Weights of a small GPT-style language model, trained from scratch on English Wikipedia.
Architecture: LayerNorm before each block, untied embeddings.
Training: a variant of Adam for these matrices, 945M tokens.
MLP neurons of a small language model. Each row is named by its layer, matrix (gate and up: input weights) and neuron, and shows model dimensions 64-191. Each number is 128 + 32 x the weight over its row's rms, rounded and kept within 0 to 255. Numbers have three digits each. A neuron's up and down rows have the sign that makes its largest values positive.
A block is one neuron, or neurons of one layer that tend to fire together. Before each block is what it responds to, as a language model described it from the Wikipedia text at the highest values.

Description: Verb after subject noun. Main verb or auxiliary right after a noun-phrase subject, often an event noun, e.g. the negotiations began, the engagement ended, the tour will.
L5.gate342:122088117154126079125195103123045118090088131225109147128138125130153179105151112093144118135114129107155150124137128127144108126168143113093120124110151146097177129148189115166140107092119191095100121129177109167108105081107127124131113210121085105125121102180111153072104166182113131127163109136078136112152207149087097100120080124153163076114175105091129132089117133117132160133120
L5.up342:141083163098170162146167099162186078143123098095093155077183151057079129136162124167175145145149136130091198105131107156168127194108110143066096151117130146163144136117149141127129057151097140139083195133152196141111154120174096151114110141078159160154135140107103168076111152103133125126157141140100110096096122095118116129065117121170081134094146084112117140103178145124145064104082

Description: Start, resume, join verbs. Verb pieces marking beginnings, resumptions, joinings or endings of activities in historical narrative, e.g. founded, begun, resumed, rejoined, began, ceased.
L3.gate121:129079103123075133154101143131095111114118118125099156135158131144134127134125176109084110146131127132112150094150103132126136139152130110117110140170095111148115169191097093113132182196118073139122126147117161155105141152073138124107124106200087140142142153142138144131146123110172121123128111176168001106172134112153170132096116118155114145106125150151139138137147137138080104157074
L3.up121:103076102158196121161108101124059129121179101147111146131156145090120158122128154108135113135147154102165160127095070086145098126189135101112193145194146051146160088192084124130079145183102096203170160133151151137089152075058092153100127119125133172168121170148160186151107101126139147212090112133117095109104127143177114082125135136121180144139125095159074099124194140087092122131122
L3.gate1630:156086190125129092174055123153139103122076107117110195104119147166148111111152150173127119150104157069106111163107069139121112185055147102110133124211143107144148140178142183138151124123115117177171062117143142169096134089107143174100150161116113086110144120118086153118162122103136071155102175162075107092111122162157143082056134151137073137120103095058103116103129128154151161109142
L3.up1630:118140114092110170127131121165068144104130117138118162131127137083100117158097130185129165149124123120130165159142083118173141150193126201144125090122090119125172081090158106113148114126131143142191147122153115129130103115120091085105075111117119128129148147162109153163104118146095057136100155095132092185127086165091092133161089060103126153178147147103143127188142162138138152184063
L3.gate2434:195158136079122094153106106159144097100120086173110129139137119204076151140148160161133127175154178072115131140098115118149129168145126158130129175094142110139104085153109139105190114193143079107143094131084150197140174143117217131112131141145135119137137111146097115155143130119127100084116175113107057151148135123143123132115061156153124153166149083101095109094118089153143135109150
L3.up2434:130147175122167116100106118186121094074129083147143217118170152171126157130170127150125105128133169099140154140131104147156136118156146174083193143066129082125140097189099180153119124137122077117146097112090141143123146121102159151157088159128150140186124110138101088178133153130164124129132135129146089194101093104172147141124116103180119175107120154138121110078095116143139126108144
L3.gate3314:143089142169095125062150109109119111112121131177070125203119071087115199097142125175169104139132109123092119110113106093029128091147157108095139095149126130127147141184166113144112159095063114115133156174132154138117078109081088097108084115128083117153104135134108105128089072143113099110182078158118084144149109149118151061121151103117041099145178101121152101138130176136107081145125
L3.up3314:095058050175084087072102097135185130101075085161110127114091178126049114095097111134115155119159091176131166191065105135115099143171146124066119112115123111123112183141146160126193154113102091106136156164117139115077141138143138179154149151076164119132179153184147121122110103113134194119133095152079095146092106181145127090128149155166143142112113093157138080136149156145129124133122

Description: Event-onset verbs and auxiliaries. Auxiliaries and verbs right after an event or subject noun, marking whether something has happened or begun, e.g. invasion had, tensions began, invasion was; weaker on scattered function words, numbers and table tokens.
L6.gate1082:124094184135141157157128121111105098110067046167150147174124141141063154129116167114118134071119095116112183087166120112148156142146158101110110244169103119125172088103145105091080201118123083097127143085108169159143090129161147158121175177142097169114075175167152112105143163142140146129129116143083075133079146191107074150128104127115089177143096132108175155117055107168101123120111
L6.up1082:125115129229123158171151136166086073089093098160124163093137110120118103112172091125174087115177123119136203184073152113125152171129158103146170146108155132118158156226119139187104129097107108101133143136115106154153120077092119093155122125147067138120122113122144142109148077081133138145128119132120160115128135184116152112092049169165084151112138183070080134104130101119147153146094
L6.gate1871:122098156182115081131108046139100094115104111247147094072161085176138105115140179131118145158079154172163164130112108089100132163086178121170107118137160083141109162137099142106088111160099193145130076093158115134110129159140143111118091179135068130110139113152117143102096137122094107128139126201161153089133103106108157102073151183093140079132100086122081140168137182128119104121162
L6.up1871:138134120110107088111109108134126095090139160134165167046095152100110133138138138136156112153094110128151142152119100060130166125079062170123067107113133085105135148092136130094185052101129152077132126191078135173161120151142138119220129145143160081044129122118067111169119113113107097123141139155176140070128153099105115126059116103085170137111136134121064143077134148122114146149106
L6.gate2085:143118141111132124164115054131084163188070097112103172140143124142148121090159104139205127098130123126095217158134090113107110102160115151076153137102138096192138086153054126101127180126082124089111115092155127192131125151053208152077151154167164148192152110145164119093109156102143115134096100152100098133132141129121160165118118119065134109103151150150135072114088112174158135101056
L6.up2085:127147110096137181094178110195190123136107060061138121136099129158164148094113156136131154140145145160147149132122072131089115093104143136077136179091186190129152101131148103172193108072139103096185116197166108158115088155066070133125137119125153100171116106131148167094150151184097164116122151084134126059110121126170156102155143060121110134169097135160136123181107149155134157117145
L6.gate2444:145094180158144120092138116139081200098116106136154141114063134126138120121122123129096095095081178166134143091152102109127172134095077112136105171145103073149149100135143086091098108162119149082169126090078126109117100155033178084125109108159099196112157178104132168156106180159120166145174065144076105096109113150148184174140139123161093139140183153122156117102090111069120054117149
L6.up2444:154177221080196073116146059151128107107119151069142137104175140109170189110118105147113097139165106156138161182076150101125098177111066140087108095131098087106152068126095129061098119182123177082113089126131145170060230109121106153120133173187044099112104070163129098095148141138130098127123138092155106098104169176086093119131183183182124079105124114132073126063088130162100164134147

Description: Pre-verb slot predictor. Tokens just before an upcoming main verb: infinitive to after verbs like allow, continue, require, plus modals, 'll, often, also, not.
L5.gate2664:200144083147056162140151085180135122168146150149125159196078136129039127135099130158144170114117177103120149102148095159152101093108086140152123143099081201178136086119165126133154142123146097141101137157135147112057181103148147071119141106109116120116037118106145162125106114109135116135103155114149091110118106068164176108147164103058176095194140153082125132082142127119094167102099
L5.up2664:121113134172157136125107094105112116129095146100145131174128121085158128093100128126106087162144119099135182129095166112164161139139141124082114139119133102112162138214113088146135133073107138086124152088163170093092142197084130120142146129095140187089121127199117149121088150148129191123124121121120062137121146157151108132103135104121115109129157198144132087077154130094097082135083

Description: Infinitive "to" before action. The word "to" (also would, help) following a verb of deciding, urging or intending in narratives, before the next action: decides to, encouraged her to, went on to.
L6.gate2156:132112105147117160101171064163093109128106126129148112135110093135080124158119127142148145093121150125124176103129102141156122109075128105155156123158138154179180150145120105117114109109159152097114093180197128144183127130162179130121117129068111067165056127131114153072054114154087169153202075125141119210077128099152183135100123138150098143154170173075083131128182157079130056129081
L6.up2156:077144184124096145065153114153136118129126118150113104162164101143030103120100132081154095119113119066185107123072104144139135115142158124140099144083082140126127173132093190142145133089182146139048141121099142153124143165119157079143148082108115122086118157139099118100174145128183124159147135113155115130103101145126125124129141152102138161127156135124160151099105114119057147105125
L6.gate2183:100104114102081100089068113136133114138158167165134154182131107162124098125168168133064132091177104145133136100083112113115123135084145126130090160151153089158117160097138102168101155125130138137094123143081121167099103155113133132102124135107181119127158086089140158136157134124121137179135119137167075122100096104205133162104123169142116133120134159194157122064092099130096080148129
L6.up2183:184151140157082088114090109162138098144144081129135154134115158105170162072198126094191089082066138109135174070057127177123142171116101119079088114086087141101115145141085122141167178149111097095104108181131156084155123196114144131142092120133151106147148169112112067143138155210115137145189077197173130105116171084125147149139191125125088139147120171116154097043122167085105144121093
L6.gate2333:060147159091125166128176135118069120207165106099115127077129097144141164140067146154129069128132103208157150122095094123131090143123115147082174158128090164164111120113105091135144060156089106119154193117148132145178127123112125160164123166090127158130081126140138158132094102146148218121142129164110131112104077111178147105127111170122153148129167138133181156133149166083107082100119
L6.up2333:181130094145158126155111076146154163086059124104145122160125095116163113126170148095141179153098103113057116074132160094140097124155114112206051101197151108156125129054143154105115124111105094185143122151177109074153097144075130204127159133123097130093152119124154148089138101139110111158179120115084083155132128092141171126097105141084069116122105130125127144109113097112110156111055
L6.gate3292:121145150121099142153178142167149111127108144118114074174100129168083137119143164120138111124118208102114095116168097144194157115168141112179081146131206134120167148143136126123160134099158150134150113116123152107137144144147147148125139157133161134106107092147098163119130213147092121086114129131163181153085087167146154112140133128158124169133168161152042140107118117099108125155142
L6.up3292:159118086085131103161130112148170125088083135185132150206080085088143100119118123130103126134110195137162171112094140138166129087135177152147123159112138086160176177166106100147075131118143091139139167175048136135123152179125157126151209141082082121099097164136166176117173059133145128123207129187130141210131153104128098102140159145110174103207106102169139140079175124082141061092095